Part of a small language model's weights: 17.7M parameters, LayerNorm before each block.
MLP neurons of a small language model. Each row is named by its layer, matrix (down: output weights) and neuron, and shows model dimensions 0-159. Each number is 128 + 24 x the weight over its row's rms, rounded and kept within 0 to 255. Numbers have three digits each.
A block is one neuron, or neurons of one layer that tend to fire together. After each block is what it responds to, as a language model described it from the Wikipedia text at the highest values.

L7.down998:176137049103103099186119111119129134121101138108132116106084142150132150159109117133130148126127202112170108126147137170100123103166154097121116159139089127118137112113145102170117116111153162141152104142129066146078110130103144126115139122139105104155123097175126119125159089099099104120088090115083176147152153112153145132145141128093166145136123140117118144160145115135135084108133123124141157121171108079130130144088198127180124161134146117153128129153123105154110103139122147
Responds to: Structural separators in tables

L5.down401:163105110131130094136135083151133092136137103137127125148130116119137107082095104137115112103117172150140096095115127152143170123139150141126127124133159179189117160130141168118144130151129118163103087154150098123134131130120113115138106134148116116126137140111123122137064100141132127148095060136131127120107108101148115145131059100159147129094135131158110154105149128142101143114130133161125079128136081179112134133109111109158146138164150152189125134153138131120090102130104128
L5.down446:136130111165162159135127097159148143135172097143144110124119127107135153108100117105150162139105108143115101139118136145159081140134145155090127121105117156148134124089123105131111130159110121128147108131118165112048091176085101142168119140165194104107127157113154103087159128114092073115127136130164112178105115119142101144138091155144127117106121129150135103136135152161147130131084118133149190102036121167109103128127140147158161082130159147138133112116196143091125171130139113
L5.down1022:144159123142110110170102133127164131127167120153129125103120129110113143060119171126142128123142131120139142121096107113158130159118149160106111107137128152149111129129102149124142099151135132116114122174133079125091113124153075149124169120092143098135131093136136112140085133151141139101162121108152152124102140095200142149128144159137124125111151116146137126112103104183109086102098126107119150113067121149162098090139144135111099168104145101112170113137132129132155127132137110
L5.down1087:110137029123154123111106135150149127147121106149125122131136098137104131091100137144125152152098134131140100145162122151125113164130147140144152127138145164153136137102193153083175138104095125120133157122095150110094098139113107117130152113122153103110131139077150122118098152140164144136126104166173108091109096070125156144088135107149131099131123124138124102118118158176157127136124093144152149068066126106119135124144106123117132133144147140112114090127161091141112169137144120
Responds to: Mid-number digits and separators

L5.down24:140143085113105142115118109114126083139083109131129152167147140172090159142110133088119137121121137144158128117134148078119119182110112153102127178074083074149105110157113167109098119088149114116125109122149131140111145152125109144132127101172125119133115169136150152120188120121100151133115114167086115139199131141132160147150148133152137114119144171144121102148096154187075130103122145167102165131107146064150107137113148129138176119118133150137112097159097124174147095171141125
L5.down489:090151140117138122084119156138108086137126152141124120120119131154107135097100092134121132108108100115151121148148131136134188090139085153139163050118162117126163132174158131117128134077171126088142159123107120130139045113126093141101115175116158060105110138124143129141103135105126135158120153114126125129108126149164078140077130099132121130167152114082158101147132065145103145124139091118156102177126131118115124140158089154141110146126132150119157160146150128144155137099151153
L5.down797:131103123155124110135122110108151109099156157143127148152153167139115140156101138144118104132111087131155117108144135111079140081144143136137171104135138121144148119138120116158062114078122126099144118157134160102184133119105137116124128149168162117126125138116187112083123131135079136134112109125084117150129130122141119139168090140127096139147113125113116147134148121112121202169109104145127138145127150125123139130131087143125156160171140109118107116156067131158128136119129172
L5.down802:151122138118107179129117102120152158156155178139157134108109158132174211097134136109084156136126110143117101130129138134145170099124109141133113146080142150131100135131101099100112125091111153143130121145136111166140111087104138121138148122144121085102107103089133118140164139144124146123119103138104086148120126120132099138090110095120110144143140139142115155173126178135131138102139141125113074123124120103121112088091110127149129071138140120122142120120142150164151153170138140
Responds to: Arabic al- hyphen

L4.down54:145133100123126123157105116136139151115158113122148134148163164140128126153074110110120146130141108118100129122144119144136123103121085084138055167135110176081143116102153116116166148121115103124113089108131133121104096155135157113159134167164117136139141109152173129140136140117100119148113145141121146131128111141123162142129160137164177102141121133078109108154139116153123149168165124132127150121124136099087096148139152146095099164128112109162141089102118115147095135082111156
L4.down85:107148147122103164095144144072111085161168100148132139132139103112185169109128134121099131063119101184129168149129136125098103145147154108138099169151195064105115164138134169145140143121125143165152128116137166118103138133148124150129087127125096129133143136117122125113123128115114162112121113114111097114191147102122101115146131135098126114113113145145107111116152112137131156146065145115115138161109148082143127132128138102110139161143116110134114118168188163104096142072131153
L4.down97:107136097089143089116137132173124108085100124148124135144147129112163151121143147152116146146132123120129110135139147163112099144119143139105096115108099141125167174105130095124143123125127147109126120107156127090172152120118124066123124094122120134090133094128107150166152112123127105058122136101108194113098136106138153133163113102124125161146151071109157119114126130127132134139111144120077126142108161130106152142132129150122157130157135122120132166125166141079175102156127097
L4.down152:108086105127133092129148128124111158118164110141140091200097141119127105112104156126095134139108125149079119141132122148141102171139147111135098191116129084113146084133093123097150124186094102136140110115143130146121164151092122148122116131153140114121128147131140133068142112128140082115130124155180100115121109155180135104164110176156111108124105150161193114145145081150164075144159171125144198118156133133139117134104135163103146107135127135129156138109134144151142127107096124
L4.down312:154172168138127074134129151191135151148161156118118128115079100157113130105161139147118104123159136134147096098094148103106135133122072126158132087131099131145132124136119153186098154136138111148109151144143113103065136124110106123111141161113146089096153128133135164050126129145151132098127146110140098098091187144104156134135127152118155174118125134129119115139069136162111111069112102121153116116155125113144143137138120092116173104141129132127141131120132149149118109154144163
L4.down324:140137111149131121141132120129113112163094147146120110153139121135130117111123097122107127176077091117126112134129125146107175131112115129154099105096115107155094150124162087108128120156123135135146145106136114162153120127139155140139107123127095099075103148162129131142113147117118091086080099131143108102164136152125136146136134157122148159138105093132125111167117094104093156135130121120184106122107193111144160143105165125143116133150148144131116109141054151160126142164143128
L4.down459:116116106090139137118141147087179123114144138149192146102127118092154199081157128127086140125165122118140110131095126144116130105091143079116132135180148114115118114116149124066180116120130106160132082126103114130113124108120138126101145141142185062106150163142128155111128149140128129124135094125091124122126135185095130162123115152123176136097103135114133139132105164137092093104105172107073125131110162201113151066124135128109116120115144139107123139134129131100125113161124120
L4.down505:144117098113085134102156135143115145159128090112137122106098125141067140107099121143174134181156064090149119117120092162070145124112129113108161135118123117127132134106090158106116110135165122145117134176126114121162156108138121134098108126116080106132120116113099125104162074156172104130150117117082146107116093110128147120120101150104117149125112134095127170158109103153152144136151169116159119108127128122175152089146149081136157131077132117098123116159126115135136151108136140
L4.down553:152117119062165128194145111147145157117133132156143147143099136093142104159141112090118147163114121115113153123144131199114129127127150114154157135128100180139140101129122145122151141134167161111118121145088114111160130141116150146140119117139140131086099147124109092126109168110118137138148110135109145137143141117073121120144150111078077151107118145147147092126107127124168143073102133172141104077122104126131138122117145118090170153127109136157096081092089141142145116170122100
L4.down638:129133149171108152128154118116120156105157127120117084138158152138160139176114117170120146121135140148161080129122086169147100143140138177111105128104114096112117105121122148148131110117144112171127103119119126128116179137125133119092123110133132114178155152135115122094092136119126117133189110157161150126196136094141104113164136124152146092157078077152124129127129142118132057094154085109130137117141139186094107117124157135103144106161169104071160136165135125139144147119100113
L4.down1029:159156148090119119135124136153136145158119127148158116147105113100143134118145123148160120102138113127120099094076153088138111134101125122115117119147125185163160110139094162144153103120104095058101134101127126161126116104128118077129107079130146108128151125109106109092148143148122126131123122139091113128114133129146103134137103123147124122123165126148143141151147158118105134097149075157099157127133125143101114143185115167138118100134137141120130141130086136106129114117134173
L4.down1073:140133145104147119123139108102086141129085152126091147186173100104113116116082112100103084117120126078105130104099136084129130156099144059096134123161129126125163132116153140122137158153133125103167146149150116107152136129093100119149153115140143106133172155113127120117150121142139090146097146066108145120100115171158176143126107136115112133187161143153172100115161127118122145139136178135090084083105097126165152126165153126135116099124123109128143117111164137178144104142141120
L4.down1089:140137087157114143151119140131135089157098081100136157167134164096137125117122121155145132140063162083131112116137116143170144134124125172132074153079175168156141123115126126159141117179140136113122145121135151115098121095132154131101163104143122153140164133134107173133125135062114106138124070122137090149141117107115055131147115140142121111103118101107144130137105173148088151133127119161124139126109107137143133150118082090117120131164133132149124152117110116115127164116148144
L4.down1149:170115081158138158170134129138131166134104122174069117087120119120141138160111116127113140140134126131122156146137166139142117129111142121133121128116144132138116169116134104116129105142113120138149104099141146141130115151116081171087108111126134111182083094093124133129133089152139154163149126103128128173155175123096163122135124121115169114112168153087137128132130139116116132136154116116120190143115119100122094145119121117136141114144114112157109096155133171099112135168097109
L4.down1208:133115165082177096133082099123113122100165093164143130151102088129149134152114157140071147134166122128144114133115148112117127162123156102116122095130141137109126129103134089112140086150174113152119117130133107134153154150123113137143149161142148141125133162192137128085196105145096108050154112150122116090114131133109132119145136144108124116173145092101126132144071140187152148167146166099161157134163171082143111207125135174105138135172114129124105134111123147136150100141104111
L4.down1225:114109139140130134132111159120102116058116136165164151100133102133119133164106118089132168116141133142133139164120130077072086143134139118115135094134114145135122122160114124120106151150100147121157103131120120117122127128115132124144108168143131127108180117122122091131156128127138158133121126120106130158106112125072135127138107210166088172154118124109157101136096121105172127130122110136133109142122104102111172161137148123144162172122141146115150084120143121094153142152095107
Responds to: Compound and score continuations

L5.down116:049110120112148124147132114136154166142142173159163125171094147125089138153087112154112093135150121116149105152090101108157119132126114128121167110143152108122171101113100118157128136177087098104123126126138129058133132163140169082136170107129120128125158147104113166131109117073132115109123151130129140113118085127136118117113129090172120170141149144158158123100129082152151108158122105126149137123120113156154118135098129130114134136131118110151098096117144135160156167117143129
L5.down334:092108134120104129085145096109128101145136117126115162145117077120137100117120128134130111141133140084131120133111146137136110135111143139129141112102130144126132168142129138091125161140132099161131132120061173150148128152133183111147118103123091104136158135112120120131177117128149110140180137129105147122132105114221135131168109149145112109138139123141169144126153123132143093129127156105102143114086129132133173128157163102135121154107156122124104120131107113122135120120142133
L5.down502:134138134158145106142151122123104104113163095143155134154132077198142142134138129171100089111143157094111118126094097100103121126147111127115133147098122107105134187150148133119157123187142144128144124155131138107150105176132133126147119100140107104110146104122136187108139141137114102069164126145149116131149130083112094123159092131132122150141136155152106130124117129097161111127097161099113137161079092131107136129118169143149160110098116114115116113125154182109164125116136154
L5.down912:168100075175136114132127168138157117138145135117121102122107126118128197156133110160121176108109141126135136154135111137150121124184151109134119147106110129137121120160156114093128150137176108079159127185135146115096133143129133125136130136175074094132133099156130133132143101094138111103155120129137138130164173094119117149152116135103100134137095110117134099117133118140122104154127159125110103139133101117098183137121142102153125124078163132095165161108141153148113112142129077
Responds to: Table header and cell tokens

L7.down150:145113096194132094115132117178157140129119162128154184156131164089118118092095104099138169134124104132138139145114135135147092137112098154162121156117125153184140128145126101111113127176118105138089089152113098113040141116111095146137143131137160154138162135148126078102099096152143142120127121165147134126130119115147091164153151126149128133125140171143124077126150114122116113097129121145138143110059082124123086136131106155108178140119134183102107087092101148090138100138159092
Responds to: Number-internal separators

L7.down970:107174161148144132127152111153160135177130106118139134114107175066123128105100160117131113129135168129171140131085185160118137157114079095108083141142178116138091137164124133179124098146160100138161102131129110140110167133177113112128121161110157155119143113156159126089096135139127100130102124144148129149111069083130100129122124143142095134106144152124117121094112081144171120121084124128162175140159135131145116128142117106130116144107160152124172097081109164110132082129118140
Responds to: Number-internal separators

L4.down16:123141132122116131063137149068096104070170127137136132099152128117137125114115120130119128123130156194115089125165166130151118107137106149118106166146168114141139142103154154135107151115100110097113112152142096135124098125119104150123105109112130087108105157088111114100150111105131139164148141080120130139111123133151123130132145146178117141138113126114138112084095104129141168145102149108103110127122141101126134120147149115154081125147109122170178164134123144154134152115141168
L4.down76:142097126137165121115147115089105123139139061073110156110090140083116138155136117153141147074099141179089147177132161138121157182116104145139120149131127155093159143093149133139136123121124132132115119120083132115117159103097117113169115114144157121148144091123143127159128120121108155133118119172135103134151154141113150109111124120152143145166150108091142133103132136120097158151088134109121100141159171075116127123151075120133111110138108135140141097136137175146105123169172138
L4.down137:086149145105175179121113119144137122147110140116144145088164106158130121175129081154122142145146081163160129115127118111170135117098125144108130123130106115158130126152118063085133112111133101115113153144136160150126112152113139138170129105144135143126144083144112110113136148113115145111107144143122059136117174158125149121105108116127155115072086114116106122123173104103104095171122139146116158085124123125129157113119123125083098175091155136136110119154186134138074125129130141
L4.down406:137160097143119142177121107143116145116143142158135121175086166114147131166106119135093102122132116156118105147111111143105100152141106140103107092088156107121043149110147164141123146108143134124156120133093107144127126090130144147169132087106147112142107120092098135146098131122107134147131136118146170082132138140114089131122140102126121133128176065099077136138151130111140088128152172207150101128150127124124094138090091139089160124127086129102102160123131108162137114155140175
L4.down407:095125191139139143110132096118151152094093090068123089108126146103104136116116071147127172145162111105135137136124150147096165160140130144139135149152131144072151106155142103174172139117153118129123109130164136125144106127100103168190141171114071105104147115115148148132127126136157126133139076126135134151125112161154142107081174152116113156142153128098103145156108139120073138119116143118124129078128121112153102138154133155165142090114174151097132166111132145121136121156115137
L4.down511:154123147145155148080124129117135113118123092146127138113127103159138120124151101113112163084121133144163125103134136083091157146101079092104120076148101144090179112105137126138159143083188166135128121165141150131076115132137136156099121128115133114186117104104097135138134115109168117143173112143130133090135146150128092158125136122130126108161136161128149165118106151082120147143121135121154097150157113127128118097111078133129122131119151132115114118118101140138081100169121125
L4.down560:149143083106102156082091127134093136090149131166133149092147136133114109134156114097128125095077118171131127104147195164150153127132143117081129152119157112137130125141107145109159139155134123089141138128154146115116141110119161155134139118168112143103130140130113108127085125095121132106108095099140118079076133119115127145133119131083150151144140150094122142146121134117114155116104157157182148122100140160117149117120117118140124132126167176153154099147125201136135159139120112
L4.down655:122095102142136124108152102108161141124150098107068101139091136130189132103160108112134167160111101154139117134147120141121129126142134139188156087112104124121152096161116159144115153107126125149124131121123131115140098076118168153094110101141139090088100142068161143141111131115159102115155118106108125117172119138145084123163133136131118138124131117127123177147138125106069134157178181134141124149108097129140153119149111171087128093116123105157171149161086139113126142098122148
L4.down712:174163129138127116147090117121142160090116110093121139109103129141142118083124147113172099120126135079163136178118112135172094084151136112135156125122100138148185125136121121157139121088129085124169126107139123144095148133108137182146144163133117097135181141134156144076153120141111145129094092152136122119129149119117105114115133102112130170111125119118186115087156105119140098119128092121139169126108139141154132133109138124093113156115131151100115126101151131096103159122127125
L4.down717:111104140100147151097087082117137142187117102118134147169147087153106126111148144155136121124157161122115121125139128159136181125108074120125120123081184143149141137105149114135134081133134091138126116121105120141086159101094159172093153143122102094129111143135128167155177162150109092152094155134141133169096109145124077134103129086105143151121088133101114168090134126144117138135114129134108155114096114115148109127143094130148126094122130160096113146078122122068156157110136112
L4.down722:128119103179108135111074139110134125141139110148134072119137096151137156152130123112128093127160141112095110124162116160084116130106100160121107151086146162130146088108114093142146112114152124119079119142171086142101075148154097123140128114123102115115138138155139120095139116166139124162120093109086116138130116131168123160106182122159093156131181121131172143122110121150093147121123132099119123104111165070137162157123104143125119123131116104158171148156135111131120141129110135
L4.down787:103138174154175141155171135151132159108106150125136086125160147157082139165120091149140109156099141144089163122116109154121090142110100133118150150128104089144173132111132134115085144126096105121131138130145119100141130144087147162114085135110119134091107150149131114108115124101119132141103120100136140097138098099121161125146123078175078135133115162138171143141131138124141154104116114093118123165159095163104166152167120126138186117126136144128154109157128137133103104154111148
L4.down878:157106125193117118106111057128113135147116095150142131125103151135143154134141113141118082119117145129141144144134093107122122116117085119107099130106098114140122100167132155167098150126117128099120141128158087167075102130153126125151124156131144147148154124137146108118108138108138132111128130154157139152134132130105170102097100141135146115137155152168140135131134152178164166106106120122112119142148133087108143124081098100182077164123118110134127134113146124158159133043116167
L4.down1139:158109162107176114116089103106112099140096094159110117124103116090114133114142123210111129161114162090101111114172096132168122109099153093123154166157162119129130134158132180118077109128112101131164112148133105096104089152103125169132138158158111138125127126121123127151098120150088159136127137154104128094127070142138170121124164095096126127128106125166129086127132143117157144181094174126126172107090101149125129104131154082118133165100151110109124106105138138147112101147132106
L4.down1214:134116093161110162128160128085134078064166106109109164162107111112144087111134113160149095158128096127128119121135126148122170141097137161125154125113187149164122122096167134127137125097136168144119143126104098130109120121105115106127130114108128132119103118141141118125133208119092070093140108132158156129134116148195171152120145096155142142094146128167131155146092112131137137132112106168106133162116149106157183116085069122158081133091137128104106164166130104161116116104123112
L4.down1235:128102134102156111149107139139134126158146141115161136142139169136136110111103162133127126145103151130137107107142124159101081099123106139123132087151083075126135149147098117133129138128125167103168154113128148100097136109186140121129098122129145101161145136093127078098130100184153099114152115175160133137106163118133148142168171132118144105163150146138105135123092126149159123098131139155145120141133131160166106197123143086153169126138114130131118092152120127156104146061102136
Responds to: Al- hyphen and partitive "of"

L4.down66:158125131152120142129128095094137098113134120115147154129145081125117135116116156131157104154103101107161129134142168144126118151117099132136127131082139163176096104138110132132134120176098090115088156089157074075103121104145105114119093123138141123086114144125144154106066144118136112151125108126115143136140119108135121129091110173114091088129143117131092113088125118134134191112128125149101133114109160145175093119124062157091171166131135158110098110089118177116151135148129129
L4.down267:153171114113140112105149165132148108111113077128122109113118123143120109151142142102135136113132163131126151099111101119143099124096133156101133105090091123112158128106093124110141114132154149115164117118111097117108174116099153127114115097103146110107138145137148115131093120124166132204122129151149161172106118141183105091112103151124104138125112103132097146160125075154111133151139109129132172132133138105107122117127134135113158138088153129130121134164166098148169159119137082
L4.down326:123166111142111146100143127140140108159122113140115153111062148142116110092122101102119102182146106117089137122125161091081142125119137127112100140112088104133097117100138172106143095134100112098142124144123087132081140101130132138144157093130117148157155092159079140123109104132160143169116136139089157149142181108115120150098144152133126122124147108079103132132111118149134135113094089172112119156118131135118113108148136168121109094188166157143167143101130132120158103155151094
L4.down591:135132104165136139121134123131121138191124136148121117133148137172151136125136166103144148152124140115162132151107127100159123140143140162145149115135155164098141171085116135158222101119164117132124094133104079089108116131147141163136131098156130103165116168106116110114114109150125103137158115111107159156090141123108097152139120112106134139133117120150140184104097123133096106136098106110120137136158145132157119175160135132139109146130152138147121058154116134113145124159109128
L4.down617:122116113098133114132154140106087124132164127153126127067095093161135128104133108161079121150105140167148130102112120116152157140107124135097117122156141161132142157152136083130143139055124128159104099147115135095129158144148124132113094127130151129164110169121134159144162116154167103112117152149109171098112107145143136150090127119192111133092120112086114140136065124140093109151099173095051108112130133108137116144161132101154051136171117133083135103120136143083128177137145117
L4.down635:129148105130123129130138100129126108082143154096124090089126156103136111109126139138140124077141189123110127142104162104140100075117174141132153180125102114105136091150152132122100170150123109137130132122143164110140115110121112113117184158156101147094145134105086107100120110139140132122111112120115098128130126172159107080137189143100124132152140177093099107111125104106129077132105142121155127120087148130145147107118121152142091118074132120172126148146117126115125135100138097
L4.down657:129147125165137137172117105160159127146130103125123135101107104125110124129117130141153125137075102113145117128111129125069109146159105103106133141155157159154143086154134144142131099091127167108129098110134167140099080122147146169104102116104063136117124107126092116157104135110098125129141161175138130103146096084076104147144139096127128095110118122163122128143156137114124127115097159160104146140141093119128119160161159156135120105138148144127149136127187158118101132158141105
L4.down715:135145085145170135124160126124127099134133090120135123122150128139147142131117076137145108153197117155124124137111118153104129155094166157091081133122102094128135103139148087134139096119143074109146122119116117110119103119099135088108108142111126117112103149101158168071121134123146134104060106111163142119143133123139105147146114135094169164161175091176133120135118125102135104111169115124139105132103137147168134139123157125098142149140139137110123126138071152130141095130117128
L4.down749:115149056153142138137127166149136097124133098150146111114143085144087130078162121162132099117123121118132088144134145138122122111092174133121111123129116133102116142104147117168187144171176140108124133100128098139070127134087132111125151132134096125166139092083111157131134116089136129101106128133167130147125155085166153144155129143133107115132137164132104119076141135153145139151103146138156165111107117105138133108134114107144131124142130120105096076174134113123148176104173137
L4.down801:153138112126140134158163190097093128161151141202062096136147114135088120075189158108079151134112150139116091135110112099216130126135124089119101131189138123102091141131125088123162134167177155143127090143136089150136104139124121128110186157122160128138084121165119136117122145123138107107113116128080157157120118106105118117085098082131120105168104114113153100090113097112142122146153128147120138093084133134124142101116117178145143123107108100124130131124146119139124126125154139
L4.down842:152094120145142109121178144160095139105097117115127095126098106136111165144144158105155117113129136151112090152157098163129088097101090080151124122094113120112126126154149130104140095140132153110164168110107122108095126114111137117128106142154099098136126189144105125134087148093084136112104118163141109161116127149147112103156123177117133115156129150125140119116186082117152111151081135111132166127086091147171137132113109133107122138106118107105141143093153170104171161125124125
L4.down874:129123137139164105126129137176134152081131126103122112128114098135148152107127115072110163131158120104113110087134086139091141164114160143135101129104176126154126129141092150173098141123151153154116133136134136166141111180127096153130099156160127124208124130124098112103118150171136150118152173142126074134159120141137114110133136180138104121092099128124079157191140132155094150090141143106138133149158136142149127092113153074114121143122143123149148128123139124147116149146099133
L4.down1063:121132129121130096151175172168183092124152141128171141105147133183129096097147086155068147086153111077106141147165113158114154116131166121140124158099115138141137119115107135149175140100118091109103111125101137104111096097125110098109149153105110103094109128128127153129109120115134140086111126134127137090120127152140135079158129131131120118122124120156112116144152139131136117151133134171119124144134158145152107103119117114145091103127110126118142128156141089146143144133139143
L4.down1185:174157173166156135115106163151135090154126127106130149115177113111179156135136158095165116141120124126178141115111107183117110077125154130110108104143124120129124125147165171114142137108141144111149146123130138134168167107123134113140133092155153126148159090123138121156144137135089117136143090107168164134149118114119112141148122144136143145102088108175152115146178100176123132130126118120160136094134138161128140123129165105117139163126136148109099175141091118162089130108117132
L4.down1191:151150110101115123092102106132108133110136106120125140129110092152158130104119143143132090063153148152108091136144121132127152139093146111119090159153118086162127144150163162141152130118128151162141121142170173131165116111118136091173152130100116140138149168144105110092088123104149126135113104165128138124135135089113132138141108130161108086127135148137131108159140121114093135083149150163138144149129142136136122143139163106101106121152139114138172123127133121149176113147115109
L4.down1219:055189130154153140126153119101149117155134153105124093096130113125142134126130132159107088089067139110114134156066128148128124109116112145146106125142159144092127140099173152113167135126128148096148123104104131104102131116173101125113146162107132113146159091121148128156133088134080135092097078140152129127130165097137181149157165124145159119136161088137127157147156065175120115126134127139070149076113078102129149135158121144137102122132124132125126146130140132136130175121119125
Responds to: Separator after a number